Weights of a small GPT-style language model, trained from scratch on English Wikipedia: width 160.
MLP neurons of a small language model. Each row is named by its layer, matrix (gate and up: input weights) and neuron, and shows model dimensions 32-127. Each number is 128 + 24 x the weight over its row's rms, rounded and kept within 0 to 255. A neuron's up and down rows have the sign that makes its largest values positive.
A block is one neuron, or neurons of one layer that tend to fire together. Before each block is what it responds to, as a language model described it from the Wikipedia text at the highest values.

Closing == or === of Wikipedia section headings (==Trivia==, ==Arms==), and middle word pieces completing split words, especially k in Rock, Rocky, Rockwell, plus loc-ated and n-at-ive.
L7.gate0 [141 102 107 138 103 157 180 130 109 129 122 151 130 109 163 133  63 143  96 125 108 159 114 118 117 127 106 132 125 152 123 154 156 140 132 144 125  95 132 131 106 126 134 143  98 121 151 116 138 107 117 126  88 108 139 115 149  92 108 137 120 126  73 112  79 146 134 120  63 149 129  93 141 191 144 131 117 154 129 119 133 174 134 124 181 163 132 104 150 154 116 135  98  98 108  95]
L7.up0 [152 113 145 124 129 100 150 148 176 161 119 153 165 131 155 145 119 133 146 141 143  97 134 198 125 114  93 136 117 159 137  96 128 197 162 103 142 117 100 116 157 138 105 134 137 130  84 126 125 108 170 115  80 103 121 140 137 103 141 155 155 103 180 121 102  92 176 131 120 141 152 115 154 156 156 118 138 129 144 144 104 161 143 151 124  96 134 148 131 151  96 109 110 144  89  95]
L7.gate16 [128 150  80 181 136 148 151 137 110 139 138 133  68 113 142 114 122 136 109  91 129  99 159 143  61 173 119 115 105 148 115 134 127 123 100 112 128 117 127 124 130 106 180  96 137  99  89 137 141  71 129 139 123 137 106 115 122 138 140 132 112  90 117 159 100 148 137  79 100 117 161  91 130 113  91 140 133  85 137 138 146 165 149 121  90 122  83 144 113 173 141 150 127 122 150 159]
L7.up16 [148 140 118 167 114 135 104 118 119  81 133 124 117 134 140 130 123 136 146 198 154 127 112 146 123 171 107 130 150 107 113 153 183 128 147 193 111 108 117 130 106 148  91 153 101 142 135 132 143 149 173 131 138  96  54 113 145 106 143 122 138 123 160 136 120 123 102 135 141  83 108 153 125 129 124  93 151 111 156 120 116 134 123 103 131 128 120 136 122 124 129 133 136 122 128 147]
L7.gate36 [147  70 128 139 170 152 160  82  96 192 108 150 154 100 115 141 114 103 155 124 177 117 113 149 141 129  98 108 146 129 141 150  90 130 132 146 135 194 118 138 144 125 134 134 176 141 136 149 149 103 129 157 122 141 165 117 141  90 127 151  84  76 123 121 114 132  96 108 142 146 145 121 103 102 107 161 122 139 111  74 141 131 135 122 114 180  98  99 133  95 163 142 128 109 104 122]
L7.up36 [113 114 135 141  96 127  94 170 162 119 121 126 141 176 133 144  83 133 152 139 128  90 111 111 117 127 136 108 146 164 136 115 112 102 128  93 167 143 151 139 133  96 148 127 141 138 127 154 120 149 154 121 176 113 139 128  89 111 145 159 171 145 156 160 123 167  71 135  88 137 136  77 114 157 156 166 124 159 139 121 120 169 144 146 137 135 106 147  98 125 137 128 145 131 113 107]
L7.gate52 [131 126 154 106 126 123 210 113 140  85 152 162 172 150 129 139 104 139 174 113 106  98 131 115 159 136 128 159 155 152 106 106 142 134 107 127 152 179 135 151 109 116 169 171 168  77 168 168 138 133 128 109 133 130 150 126 119  81 135  86 161 147  92 138  81 160  94  91 148 154 126 119 129 120 158 133 155 103 156 147 124 147 131 163 144 127 106 136 159 114 100 146 105 175 127 122]
L7.up52 [149  89 154 104 106 153 146 103 177 101 146 137 154 131 128 145 103 141 160 106 117 123 170 132 191  75 129 138 171 167 144 127 107 107 134 164 147 155  99 163 126 140 122 127 121 108 159 144 157 131 149 101  78 116 159 135 118  98  99 106 148 142  79 148  98 116  56 114 118 194 149 110 125 125 122 145 151 134 196 152 130 122 117 137 121 119 130 117 115 133  92 138 112 155 144 119]
L7.gate122 [141 113 124 148 121 140 148  56 105 119 103 149  97 127 160 135 114 172 125 114 141 126  89 135 128 134 122 127 109 110 170 162 109 113 153 136 137 147 139 177  99 111 130 166 143 132  89 103 152 113 100 142 169 131 124 140 128  95 146 128 123 156  91 121 119 147 121 109 154 138 116 126 158 134 157 124 122 144 121 106 153 141 127 133  98 128 122 196 137 109  99 141 166 122 140 130]
L7.up122 [108 119 141 154 168 121 128 134 163 118 142 158 104 153  91 107  99 160 151 128  78 112 148 128 144 141 134 143 108 116 154 118 121 114 118 108 115 106 154 157 147 186 128 150 155 100 138  92  90 138 141 141  94 107 133 119 105  87 138 128 151 108  78  98  94 109  79 138 178 124 171 151 130 125 130 159 141 104 104 125 134 171 121 153 118 101 119 174  94 115 108 122 120  63 109 120]
L7.gate201 [110 116 130 107 141 108  98 114 114 142  97 148 147  93 144 156 116 126 180 161 103 107 142 131  68 156 114 135 116  85 111 126 102 143  98 142 139 131 119 128  99 124 145  85  84 130 110  85 139 155 164 134 139 126 131 170 105 134 151 113 201 147 126 125 113  99 101 105 124 126 102  85 140 101 162 145 125 127 126 122 150 110 125 125 106 149 105 156 137 131 151 142 152 117 149  90]
L7.up201 [ 93 166 104 135 142 143 104 135  96 151 131 126 145 142 144 182  99 118 129 109 120 122 126 136 138  91  99 105 133 106 164 126 149 117 120 150 100  99 152 140 165 123 126 179 103 175  93 116 105 107 136 124  65  99 130 134 119 152 130 157 136 125  69  90  84 122 131 112 110 138 139  96 115  84 152 129 162 132 165  53 110 139 123 135 139 103  85 134 141 125 145 160 127  70 146 121]
L7.gate254 [116 140 168 105 103 137 103  29 135 125 134 136 135  86 158 157 135 152 120 102 139 107 146 111 131 146 102  90 121 140 138 127 155 181 115 114 136 122 120 145 142 150 101 158 137 108 120 126 129 105  96  96 155  78 121 108 131 127 134 155 117 164 142  87 142  98 143  92 119  95  97 140 132 119 167 188 165  78  98 123 128 129 118 101 169 132 151 122 147 100 138 112 140 115 162 114]
L7.up254 [ 90 139 116 105 133 122 122  68 128 140  91  92 109 119 126 115 159 116 115  80 147 114 120 137 113 146 104 135 173 168 128 125 147 154 155 156 150 154 110 153 105 146  89 147 134 127 139 175 117 134  84  99 152 106 130  59 157 106 138 154 150 135 136  98 155 153 157 136  89 138 144 125 129 105  70 151 134  85  97 141 127 156 134 102 144 112 129 138 135 141 120 121 117 112  69 126]
L7.gate267 [ 92 169  93 108 155 154 100 127 124 110 142 123 138 130 158 122 100 139 139 118 140  96 116 128 115 139 117 161 125 102 126 112  78 110 140 145 111  97 114 166 148 148 120 114 122 129  93 100 158 157  92 147 107 136 153  92 129 170 145 155 149 133 148 159 145  77 131 106 132 115 189 111  98 127 140 111 154 103  89 158 144 153 128 138 111 129  94 161 130 127 127  97 122 110 139 132]
L7.up267 [138 156 104  98 114 129 114 162 122 102 116 155 134 103 114 150 148  94 105 133  96 147 135 143  83  83 170  69 142  98 145  81 129 131 124 139 137  72 104 152 151 126 127  87 151 126 129 133 117 147 152 174 104 106 143 138 170 141 116 129 163 147  68 141 125 145 124 122 144 159 108 100 121  97 135 153 111 124 163 115 150 146 124 135 163 169 157 149  90  97 136 134 137  97 127 115]

Closing == or === marks of Wikipedia section headings like ==Career== and ===College===, plus inner pieces of split words (contin-u-ed, the-re, cont-r-ol).
L10.gate14 [102  93 172 133 125 101 118 120  84 111 155 137 166 167 173 129 128 128 110 147 107 139 159 106 147 167 122 134 119 117 133 118 111 133  94 125 127 170 116 170 154 157 175 132 131 105 134 139 122 133 146 157  92 127 134 131 129 127  85 120 130 129 155 107 102 133 131  99 198 135 123 133  88 144 189 148 126 119 196 120 124 111 121 142 137 148 124 163 107 133  96 109 118 158 145 119]
L10.up14 [102 144 143  81 103  99 151 136 112 152 128 150 197 160 138 102 185 110 125 144  90 127 130 111 152 148 101 142 154  90 109 128 101 109  78 112 132 128 125 102 134 135 104 147 128 135 160  79 121 133 114 162 111 172 128 134 108 116 145  91 136 109 156 133 104 107 163 125 127 127 141 146 110 147 162 135 132 117 137 145 148 100 134 148 150 120 154 127 140 144 143 136 132 141 137 168]
L10.gate296 [118 139 158  91 160  83 138 110 135  89 149 108 178 111 129 138 114 133 192 146 153 143 154 133 159 129  62 139  83 108 116 124  98 138 129 111  81 153  90 117 143 105 115 143 126 111 186 156 125 143  93 141 131 112 149 121 133  74 114 151 139 124 105 106 158  94 112 161 112 127 127 108  94 131 151 142 135 158 118 103 116 177 129 122 149 137  93 157 108 158 114 153 130 117 152 117]
L10.up296 [163  72 120  81 150 118 152 111 127 148  85 116 176 163 119 210 131 108 128 131 117  89 139 117 151 125 109 112 159 104 153 153 144  80 106 157 140  98  98 123 118 136 127 134 116 148 148 159 128 154 121 102  85 121 112 129 122 123 114  97 143 118 163 112 135 126  72 176 107 157  95  98 147 146 122 143 130 147 131 117 132 180 146 136 175 159 191  82 129 126 132 126  90 167 119 129]

The second newline of a blank line between Wikipedia paragraphs, just before a new paragraph or == section heading; weaker on mid-paragraph "also" and "pl".
L2.gate25 [123 137 138 123 127 141 153 121  93 135 153 108 141 122 124 148 150 129  77 117 140 107 122 118 112 122 156 189 107 111 138 124 115  84 146 132  93 130 175  75 144 151 114 144 117 115 150 123 117  77 113  86 136 139 120 112 168 114 111 126 152 147 156 133 157  97 115 102 112 123 119 138 114 132 145 121 145 150  98 129 140  80 143 137 153 125 171 140 153  94 150 111 101 145 150 153]
L2.up25 [107 136 144 124 115 125 166  85 104 127 148 115 155 142  84 129 149 116 116 146  88  93 110 111 142 106 148 167 108  73 119 121 122 127 124 109 109 134 177 104 150 127 105 121 118 161 149 140 137  84 101 106 164 127 114 107 171 103 109 148 117 160 175 127 135 115 136  89 111 103 136 159 120 120 158 133 159 152 107 129 157  87 155 161 130 132 191 133 163 110 121 114 113 160 126 170]
L2.gate76 [116 144 102 166 133 127 145 138 118 142 107 116 144 157  87 158 137 109 127 159 127 160  98 103  96 126 112 110 128 120  92 125 182 160 161 135  84 132 157  97  94 139  68 147 135 127 117 106 132 133 157 123 181 112 143 113  87 135 119 136  90 107 144 119 156 168  91 159 195 102 148 137 111  99 129 122  88  81 117 125 115 121 155 132 132  94 152 151 123 141 139 118 110 152 115 174]
L2.up76 [135 100 112 121 151 121 109 148 154 167 153 115 137 111 181  99  91 127 112 172 144 114 130 195 109  75 110 111  93 137 106 119  91 109 148 119 130 110 153 111 123 138  91 166 121 131 116 112 118 125 100 123 159 118 139  74 159 124  99  97 115 107 131 109  94 182 108 129 141  95  95 130 116 117 120 124 105 130 116 115 129 153 159 150 131 100 150 139  99 159 153 153  90 122 123 148]
L2.gate136 [118 128 113 107 147 143  87 108 137 140 172 112 139 141 101 148 178 124 107  71 123 140 134  77 154 115 133 130 104 119 134 154 135 125 132 161 116 142 119  93 119 118 113 152 153 103 102 110 142 129 124 156 138 127 102 135 109 129 147 140 120 118 132 127 142 115 110  86 119 101 159 128 122 128 101 160 106 135 103 148 113 128 147  94  76  97 111 143 149  93 160 107 134 121 144 112]
L2.up136 [121 108 111 110 119 113 100 104 121 139 155 128 118  95 100 137 135 127 115 137  62 163 120  66 131  79 133 147 117 145 138 174 152 141 169 126  94 119 150  84 150 112 113  86 108 171  92 138 130 122 185 104 105 187 107  90 134 147  95 144 106 131 130 142 128 130 115 138 102  97 168 151 130  92 149 132 106 100  72  95 126 127 148 140 152 101 153 143 124 127 191 126 115 133 149 191]
L2.gate187 [145 156 150 135 143  90 153 112  96 115 111 121 127 110 111 142 149 112 139 114 128 112 105 123  98 147 110 115  62 132 131 150  68 132 132 113  84 109 124 121 135 104  91 180 142 113 138 135 114 109 163 118 146  80 132 113 157 111 118 150 145 124 155 115 137 167 112 113 139  79 113 131 162  83 152  90 110 162  83 132 157 133 138 177 166 134 167 166 148 168 136 111 108 140 147 130]
L2.up187 [153 148 163 143 138 110 145 137 103 125 152 100 114 103 136 153 131 111 127 116 156 119 142 101 108 137  77  98  66 128  97 129  87 142 106  85 122 134 117 118 132 138 134 167  95 126 158 144 110 100 186 129 157 121 112 130 135 114 173 174 160 111 112 143 161 143 107 135 171 108 130 182 171 129 141 105 120 118  97 152 161 141 137 134 135 154 161 148 112 156 135 120 114 175 152 114]

Closing == or === at the end of wiki section titles like ==Overview==, ==Reception==, plus line breaks, closing quote marks and decade digits (198, 199).
L2.gate22 [128 166 124  67 129 152 159 150 129 129 168 118 186 168 166  99 120 129 125 129 149 134 166 134 109 102 141 101 124 179 126 150 147 130 120 128 119 141 113 165 127 109 128 152 132 148 114 151 159 105 114 118 124 125 159 126 141 143 154 101  99 136 121 142 100 108 161  73  90 125  91 120  89 123 118 114 161 163  98 101 134 142 139  99 160 177  89 159 143 144 100  76 141  81 127 103]
L2.up22 [ 91 157 131  89 156 143 160 146 104 139 146  99 174 166 141 106 121 107 133 147 138 128 172 136 131 118 138 119 124 160  98 155 151 126 105 152 114 136 113 159 122 148 139 143 146 129 111 151 129 102 113 111 128 118 142 131 147 157 188  99 121 120 132 157  94 128 146  77  98 121 103 134  82 115 107 100 184 179 114  91 132 142 131 126 177 174  67 134 129 133 115  74 114 116 164 104]
L2.gate114 [ 93 119  94 118  91 127  95 146 113  87 138 140 119 171 172 118 107 134 135 136 106 127 146 132 144 145 121  95 165 131 133 121 121 119  89 142 127 144 114 160  72 139 120 132 153 145 111 156 153 118 105 134 162 143 131 143 159 120 102 122 148 132 156 128 132 104 121 119 121 162  88 148 132 132 148 188 103 161 136  95 156 119 149 151 107 104  96 100 105 127  98 131 150 132 144 125]
L2.up114 [168 122 127 148 122 160 130 127 155 157 148  90 197 160 114 131 139 102  95 133 106  94 143  86 127  56 128 122 142 147 179 147 107 177 124 176 104 132 139 109  96 120 116 146 121  87 138 149 126 150 123 125 127 108 132 140 118 140  94 138 159 136 133 124 124 133 132 135  84 208 101 126 102  99 155 125 127 124 129 108 152 153 125 130 121 171  73 114 108 121 127 122 128 150  99 126]
L2.gate128 [106 165 112 167  99  73 148  98 127 109  89  89 109 117  80 110 149 155 146 111  86 152 134 144 145 132 139 131 105 109  80 135 104 141 148 105 149 121 153 131  80 118 162 113 112 144 117 122 106 134 150 128 103 120  95 150 133 135 118 130 187 146 112 118 107 134 153 141 129 122 103 151 120  80 145 136 133 124  69 152 134 118 112 126 112 138 167 121 181 125 108 141  99 149 123 150]
L2.up128 [144 148 109 148 119 126 104 128 140 116  90 126 116 119  88 141 147 128 142 117 116 109 133 133 134 155 163 159 110  93  81 133 132 126 163 107 154 115 119  87 149 160 125 144 145 105 115  68 100 122 147 115 153 173 151 137 109 124 117 138 144  98 141 140 175 114 100 133 169 142 147 130  80 115 153 105 140 139  77 142  87  82 141 100  90 122 122 143 111 142 176 141 119 173  92 111]
L2.gate254 [137 139 145 140 126 172 165  78 144 131 104 136 166 131 135 138 114 138 123 139  87 143 109 113 126 120 102 100 147 137 128 112  55 139 138 140 154 135 163 148 139  86  99 132  93 130 107 143  89  88 123 107 147  89 114 135 138 115 147 113 132 103 125 182 100 110 133 126 127 136 150 112  91 124 104 136 143 119 129 132 144 155  94 129 132 155 166 180  83 147 116 139 162 129 121 124]
L2.up254 [134 122 128 126 125  88 134  83 123  80 124 132 131 111 126 118 110 128 150 143 131 154 131 133 134 123 141 131 121 136 197 112  83 114 113 152 157 143 155 111 110 104 132 130 146  81 122 131 112 163 118 163 148  82 111 176 135 133 156 152 169 128 102 145 108 163 136 118 121 105  95  94  89 108 119 142 132 143 113 133 148 181 118  95 181 132 101 151 112 160  83  95 164 155 155 104]

Mostly the line break right after a paragraph's final sentence, often before a heading; also middle pieces of split words: Sw-ed-ish, Opp-on-ent, W-or-ld.
L10.gate51 [150 155 120 108  66 149 147  97 104 131  91 180 127 119 155 109 112  72 138 142 125 137 160 115 175 152 159 141 131 142 157 139  69 136 112 188 152 170 123 115 148 138 110 138 115 142 148 117 146 112 133 121  97 148 160 109 128  80 153  77 122 114 133 143 111 114 127 116 127 146 140 143 136 118 159 108 110  96 116 118 160 148 156 138 145 124 124 114 109 124 181 198 147 145 114 112]
L10.up51 [149 157 173 164 140 128 147 110 159 118 127  95 161 111 129 106 116  93 132 114 131 130 114 161 147 105  86 125 135  98 104 128 107 119  70 155 161 146 120 116 120 136 113 130 101 121 147 131 133 137 175 151 176 143  91 109 137 141 121 115 122 181 128 176 113 121 117 119 121  99 137 175 123 140 133 130 114 138  94 139 124 180 111 129 124 113 197 117 123 121 190 150 109 191 135 168]
L10.gate285 [102 145 106 131 110  89 148  92 101 137 117 135 148 147 139  76 108 125 110 129 109 155 112 138 106 123 123 136 156  88 119 146 132 135  86 126 115  95 109 109 108 138  96 133 116 116 131 108 105 166  77 121 116  86 150 140 113  69  91 141 144 132 100 121 145 115 102 144 141 129 121 129 123 159  94  63  94 128 137 172 108 140 114  89 120 158 119 112 118 131 121 159  94 128 169 127]
L10.up285 [140 118  77 100 141 105 149  81 118 148 134 103 140 166 148 109  80 156 149 154 152 123 100 101 162 126 126 115 152 101 151 124 100 144 123 130 117 104  98 131 165 135  96 117 104 120 133 141 135 108 134 139 154 104 130 130 135  89  87 112 126  89 105 128 133 172 138 142 155  93 106 131 109 131 126 107 131 123 111 177 161 184 114 133 126 124 115 131 145 159  99 189  99 125 172  90]